config.toml
num_hidden_layers = 9
num_attention_heads = 4
hidden_act = "swiglu"
positions = "rope"
init_std_down = 0.0184
optimizer = "muon_variant"
decay_shape = "pow"
max_steps = 5550
MLP neurons of a small language model. Each row is named by its layer, matrix (gate and up: input weights; down: output weights) and neuron, and shows model dimensions 48-143. Each number is 200 + 20 x the weight over its row's rms, rounded and kept within 0 to 999. A neuron's up and down rows have the sign that makes its largest values positive.
After each neuron's rows, "fires in" lists the words (lower case) most often at its 100 highest values on Wikipedia text that the model never trained on.

L3.gate46,222,214,223,168,157,210,218,194,206,189,205,214,189,210,167,183,197,197,186,197,210,212,207,197,168,197,195,181,176,177,174,222,202,219,227,225,206,216,207,184,254,201,215,198,187,189,189,216,172,176,168,197,197,204,162,195,166,203,236,177,193,158,169,238,182,234,180,182,171,189,189,206,207,207,186,202,176,232,201,198,236,184,171,183,201,205,196,212,186,208,148,214,166,201,174,208
L3.up46,201,225,208,196,189,198,209,217,184,163,183,207,198,156,193,180,183,226,180,194,198,238,187,179,170,187,169,190,197,185,201,232,193,223,217,217,215,198,206,173,223,219,206,219,189,153,221,196,219,223,165,202,226,214,136,206,202,190,192,220,209,197,178,207,183,196,218,220,206,175,126,225,191,185,203,169,222,229,219,207,210,177,208,204,175,184,210,190,216,187,184,196,175,233,182,212
L3.down46,221,213,238,216,165,206,184,224,199,185,217,222,208,186,222,206,188,223,192,238,176,188,221,191,220,197,177,190,212,190,231,208,175,218,175,218,210,202,211,228,235,228,214,205,179,204,221,176,217,203,188,225,230,180,189,171,167,189,215,167,176,186,197,228,225,229,196,208,178,165,192,189,205,139,212,189,195,232,183,201,188,214,219,200,194,223,175,192,195,208,203,192,198,189,202,239
fires in: "not", "used", "use", "design", "noted", "using"

L3.gate500,221,217,199,166,225,196,191,192,182,213,169,195,170,221,196,224,190,226,206,213,188,166,226,203,221,210,216,177,207,187,193,183,213,189,187,183,190,202,208,219,189,208,176,195,223,196,187,202,177,200,227,181,205,205,197,221,205,220,216,242,173,161,185,210,210,166,234,207,231,203,166,184,232,208,181,194,193,182,205,232,189,201,211,173,187,222,225,224,170,240,180,178,195,213,173,191
L3.up500,198,210,183,225,217,193,153,226,184,211,191,192,181,221,234,213,182,216,187,192,240,178,202,205,190,229,202,202,216,212,198,214,178,224,239,212,154,188,179,232,171,176,192,213,194,206,208,184,206,195,204,205,188,211,171,191,239,196,188,193,188,196,201,216,213,187,189,189,211,219,194,224,193,193,179,197,212,198,225,221,172,205,209,180,204,210,212,221,225,194,180,161,200,227,178,187
L3.down500,180,185,190,222,234,224,191,197,233,219,168,207,215,229,201,207,195,204,218,199,179,196,193,236,186,223,201,205,203,226,182,244,191,191,197,171,192,175,194,211,189,215,180,207,199,179,219,224,226,193,214,148,197,201,212,204,205,199,224,181,212,227,196,201,183,186,186,191,196,202,227,218,186,155,188,208,181,161,200,219,225,223,210,195,166,221,205,228,171,170,223,207,206,168,197,196
fires in: "several", "many", "of", "other", "eight"

L4.gate613,159,209,234,208,207,233,246,168,210,204,193,204,198,233,210,236,182,217,203,181,215,189,157,188,181,190,195,170,209,184,218,173,216,196,211,196,229,202,210,239,223,210,183,217,196,202,199,221,199,233,182,215,189,219,196,209,225,180,209,207,197,209,181,188,214,229,184,211,205,208,218,186,247,212,166,216,193,224,205,186,186,206,196,166,223,204,196,171,204,196,212,204,232,203,194,212
L4.up613,157,158,211,210,206,192,194,204,194,201,188,196,210,194,192,211,189,180,221,223,212,192,234,215,192,175,163,182,199,191,191,218,179,238,209,218,228,191,219,201,196,187,211,214,173,194,173,182,214,231,234,223,223,217,173,241,183,234,170,185,171,186,146,192,198,213,175,217,187,233,197,209,203,170,216,201,206,198,236,205,191,189,190,183,215,203,199,219,222,238,198,198,241,222,202,199
L4.down613,168,148,186,223,181,211,153,208,202,187,196,218,188,172,204,202,221,189,223,203,180,226,179,203,190,200,212,215,208,210,194,193,163,178,225,179,200,208,235,235,201,188,216,194,206,159,195,193,212,189,170,187,210,176,195,189,186,187,204,224,207,215,200,207,174,173,197,219,207,211,220,172,187,180,160,213,225,217,257,191,206,194,190,231,199,207,211,202,201,225,190,177,219,163,203,218
fires in: "than", "and", "to", "since", "notably", "also"

L4.gate272,186,217,238,235,200,185,222,207,230,183,188,223,191,191,205,209,142,186,203,208,193,197,187,197,192,187,200,212,219,192,217,207,195,201,236,188,173,152,170,201,201,204,166,182,202,208,195,172,211,190,197,246,186,200,175,214,203,227,202,214,191,206,210,187,209,154,217,157,204,213,211,219,231,229,206,195,227,158,200,167,253,229,194,166,237,223,195,199,189,185,181,200,207,214,217,181
L4.up272,211,172,194,162,234,216,209,217,190,197,179,207,177,211,194,206,189,220,216,200,182,218,242,200,232,207,208,213,193,202,195,245,236,204,177,219,234,211,188,197,188,181,222,181,163,175,227,168,177,190,208,218,232,167,220,210,191,197,200,184,223,235,204,179,195,179,213,229,248,167,158,186,198,201,205,237,180,186,211,198,190,219,173,199,193,197,229,201,211,226,226,205,219,205,174,234
L4.down272,191,211,191,218,192,164,199,205,207,212,192,212,215,207,217,212,202,187,212,177,187,218,152,240,214,202,196,195,219,189,194,215,196,187,217,215,183,208,174,176,215,228,244,200,205,212,191,226,224,178,228,185,192,222,228,178,191,220,233,184,180,197,201,220,215,230,232,189,179,179,190,171,213,205,181,176,172,198,209,197,210,218,180,211,178,192,181,167,159,190,194,236,200,216,211,199
fires in: "these", "first", "only", "eight", "last", "this"

L3.gate702,212,230,189,187,181,176,180,230,190,201,208,210,228,207,237,230,164,178,208,218,202,217,210,167,189,213,213,180,204,198,197,223,217,210,166,206,175,151,180,191,231,194,179,204,190,188,224,204,180,213,219,191,191,209,226,245,206,220,187,207,174,187,168,181,193,200,200,184,180,191,200,168,181,195,214,201,248,228,216,169,183,186,178,207,185,194,181,208,211,202,186,229,188,223,205,192
L3.up702,225,211,211,181,218,209,203,199,214,225,226,197,188,184,217,229,186,203,214,197,186,220,203,176,182,214,200,202,206,186,210,239,204,220,178,208,161,176,232,196,195,181,184,169,194,216,196,190,200,245,216,229,185,194,253,203,229,212,226,219,193,198,179,215,216,222,174,203,200,190,176,205,235,256,209,229,175,238,199,207,188,212,236,224,182,195,218,205,200,222,211,190,213,200,176,173
L3.down702,218,217,179,209,193,173,167,192,181,202,187,205,202,223,232,211,234,182,229,202,208,175,195,220,181,189,166,175,199,222,197,204,201,191,186,250,190,210,185,191,208,214,193,167,204,174,196,215,208,205,230,191,227,195,199,204,199,236,188,193,214,206,217,182,208,217,179,198,193,224,179,200,208,195,209,191,234,200,202,228,235,221,191,204,212,210,186,223,198,190,232,188,193,192,202,183
fires in: "his", "short", "early", "goodyear", "that", "this"

L4.gate387,203,202,200,195,195,203,216,224,225,205,185,215,194,175,223,193,199,207,195,169,226,191,229,196,182,164,185,214,194,230,179,181,179,241,209,223,205,175,190,211,208,195,170,193,192,161,178,198,197,206,162,182,228,208,222,207,219,195,189,200,187,185,212,147,190,200,227,219,206,175,194,157,188,217,202,201,215,217,245,161,220,219,178,201,230,195,223,202,217,226,200,208,192,195,194,192
L4.up387,181,188,181,186,212,218,242,205,217,187,176,218,208,226,188,199,184,177,222,198,187,197,188,212,217,191,206,228,176,173,194,215,191,190,201,164,215,206,222,160,242,228,188,208,214,187,203,198,216,218,179,189,227,209,212,212,186,198,220,193,188,190,202,195,193,207,243,210,216,205,232,193,223,163,187,185,189,192,183,163,156,191,196,198,221,205,225,225,207,233,164,225,185,208,221,234
L4.down387,209,194,178,210,228,188,240,208,199,189,242,193,245,215,164,210,168,211,195,197,173,198,184,210,188,242,205,207,171,181,183,202,185,202,195,202,197,190,207,177,200,210,195,172,208,200,194,199,218,210,202,203,193,184,189,197,206,216,171,192,194,204,199,186,212,218,197,239,196,167,210,165,160,201,197,231,205,200,171,162,207,187,186,221,219,193,193,192,191,177,208,241,218,191,165,196
fires in: "first", "top", "ancient", "only", "itself"

L4.gate116,212,203,175,153,231,197,175,204,230,212,189,220,193,211,212,232,203,222,203,161,187,226,203,214,183,204,216,219,188,207,206,218,243,244,170,157,185,163,199,215,174,215,204,163,207,211,233,208,224,182,218,188,192,186,215,195,201,230,224,189,194,203,180,220,222,192,239,193,191,217,208,194,194,200,224,231,208,211,233,220,220,220,170,157,222,196,210,195,244,194,177,218,186,243,197,205
L4.up116,192,234,171,195,214,218,191,214,201,209,238,199,196,182,203,198,163,183,248,162,210,175,199,173,184,226,203,223,210,227,192,198,192,223,215,194,211,178,221,191,197,186,170,176,193,207,191,229,186,169,218,210,214,157,219,226,185,206,184,201,232,196,177,208,189,219,193,225,186,192,178,218,154,246,230,181,169,201,223,187,199,218,182,234,180,223,169,171,184,196,190,177,201,166,192,223
L4.down116,229,219,218,184,195,226,192,197,193,181,194,195,199,200,217,198,215,219,193,204,203,195,173,228,180,218,162,169,204,188,218,225,219,206,186,183,199,191,206,192,184,147,171,175,203,221,194,189,185,197,225,193,207,226,215,234,219,185,227,182,206,249,236,199,192,196,180,217,160,192,172,223,221,184,206,189,190,180,187,213,235,176,227,213,188,202,183,222,163,217,216,195,207,189,171,215
fires in: "that", "both", "this", "these", "each"

L3.gate340,190,173,241,214,202,223,192,218,223,181,173,201,207,166,188,195,214,215,182,220,183,200,199,218,167,184,219,193,200,215,224,199,184,219,200,218,222,181,175,212,193,188,189,226,166,182,199,230,211,198,186,208,227,202,189,222,195,171,236,248,212,227,197,199,206,232,188,191,199,238,189,192,201,195,164,198,219,182,215,212,240,218,206,182,220,223,167,230,252,196,213,213,195,233,210,200
L3.up340,187,198,178,181,187,184,183,236,204,209,184,211,199,173,189,186,195,206,219,213,206,191,169,242,195,183,184,224,208,194,193,191,200,230,208,201,213,200,182,226,182,215,212,235,144,183,190,232,181,222,200,177,233,209,199,212,205,180,219,241,192,204,194,210,205,211,156,199,175,173,205,195,198,189,174,194,226,188,201,163,189,192,191,191,233,224,189,195,224,186,211,199,215,231,214,231
L3.down340,225,162,210,194,188,220,198,184,192,215,173,169,194,210,196,211,200,227,170,203,207,222,186,187,251,201,185,216,205,193,178,201,186,208,201,169,207,174,209,216,250,187,205,175,221,188,195,222,236,207,177,207,210,213,199,160,186,200,222,210,205,200,168,193,220,186,195,208,214,195,218,213,212,182,234,224,173,209,254,196,161,209,202,226,207,182,208,227,180,165,204,168,206,202,222,219
fires in: "also", "and", "will", "son", "program", "enrollment"

L4.gate730,200,186,189,190,192,209,189,214,202,207,181,207,188,209,202,189,172,192,197,210,153,221,211,197,194,191,214,179,191,218,205,182,223,208,209,178,214,203,231,194,197,183,228,188,200,163,198,203,230,175,171,194,227,190,204,161,185,219,187,198,228,183,209,207,176,192,214,221,192,178,205,204,206,206,226,184,217,176,198,188,214,213,186,224,214,238,227,168,239,152,195,195,204,173,183,201
L4.up730,191,203,195,211,207,204,221,201,223,215,160,236,208,190,180,186,217,225,203,190,210,220,213,146,205,211,203,204,193,174,219,227,207,220,184,171,181,173,214,206,189,179,179,193,169,188,237,191,181,186,179,158,225,237,191,207,224,235,220,207,202,191,157,207,189,193,218,183,173,191,192,222,181,220,222,188,205,230,187,212,215,197,191,198,199,189,223,216,208,230,211,204,209,180,213,181
L4.down730,216,188,227,187,183,189,198,185,194,189,206,220,192,197,187,183,216,227,200,162,190,213,230,209,154,201,219,187,203,167,211,182,174,163,184,162,232,192,153,159,205,159,238,208,218,210,218,184,226,198,204,242,188,194,175,210,192,211,213,186,209,198,209,220,203,190,183,180,250,194,171,198,158,204,195,201,201,210,147,177,188,190,188,220,178,158,222,193,225,192,165,184,171,194,200,209
fires in: "not", "it", "notably", "noted"

L3.gate578,197,213,187,187,212,205,187,192,179,220,204,205,202,224,168,208,185,204,214,186,224,173,197,206,189,194,200,192,200,188,200,227,206,216,210,166,179,188,203,201,212,196,253,141,225,189,203,201,156,184,204,201,187,207,209,187,201,182,188,207,154,200,197,187,230,179,209,187,199,192,207,196,206,180,157,196,167,203,221,207,163,195,189,204,191,192,167,191,229,225,232,162,205,199,197,185
L3.up578,189,222,228,165,200,216,189,239,179,205,206,186,193,213,168,193,188,186,198,214,204,197,202,181,220,229,167,205,203,197,212,215,187,189,191,200,185,221,194,204,222,224,194,177,199,190,192,225,174,167,189,168,178,205,158,205,237,188,228,170,190,192,196,197,205,235,208,223,177,204,230,240,214,187,165,198,212,227,231,191,195,236,202,246,213,188,226,226,219,160,174,224,222,216,167,187
L3.down578,215,205,195,185,183,193,203,178,191,212,202,183,199,201,200,209,192,185,167,199,235,203,181,228,159,199,193,176,192,204,214,223,197,212,197,207,219,204,190,210,190,192,230,191,214,175,160,223,227,196,202,189,221,220,199,205,175,267,178,222,221,197,210,189,169,211,210,172,186,188,194,226,208,221,185,237,184,205,202,222,209,192,166,202,186,202,203,212,231,232,180,211,191,200,178,199
fires in: "some", "many", "other", "several", "much", "various"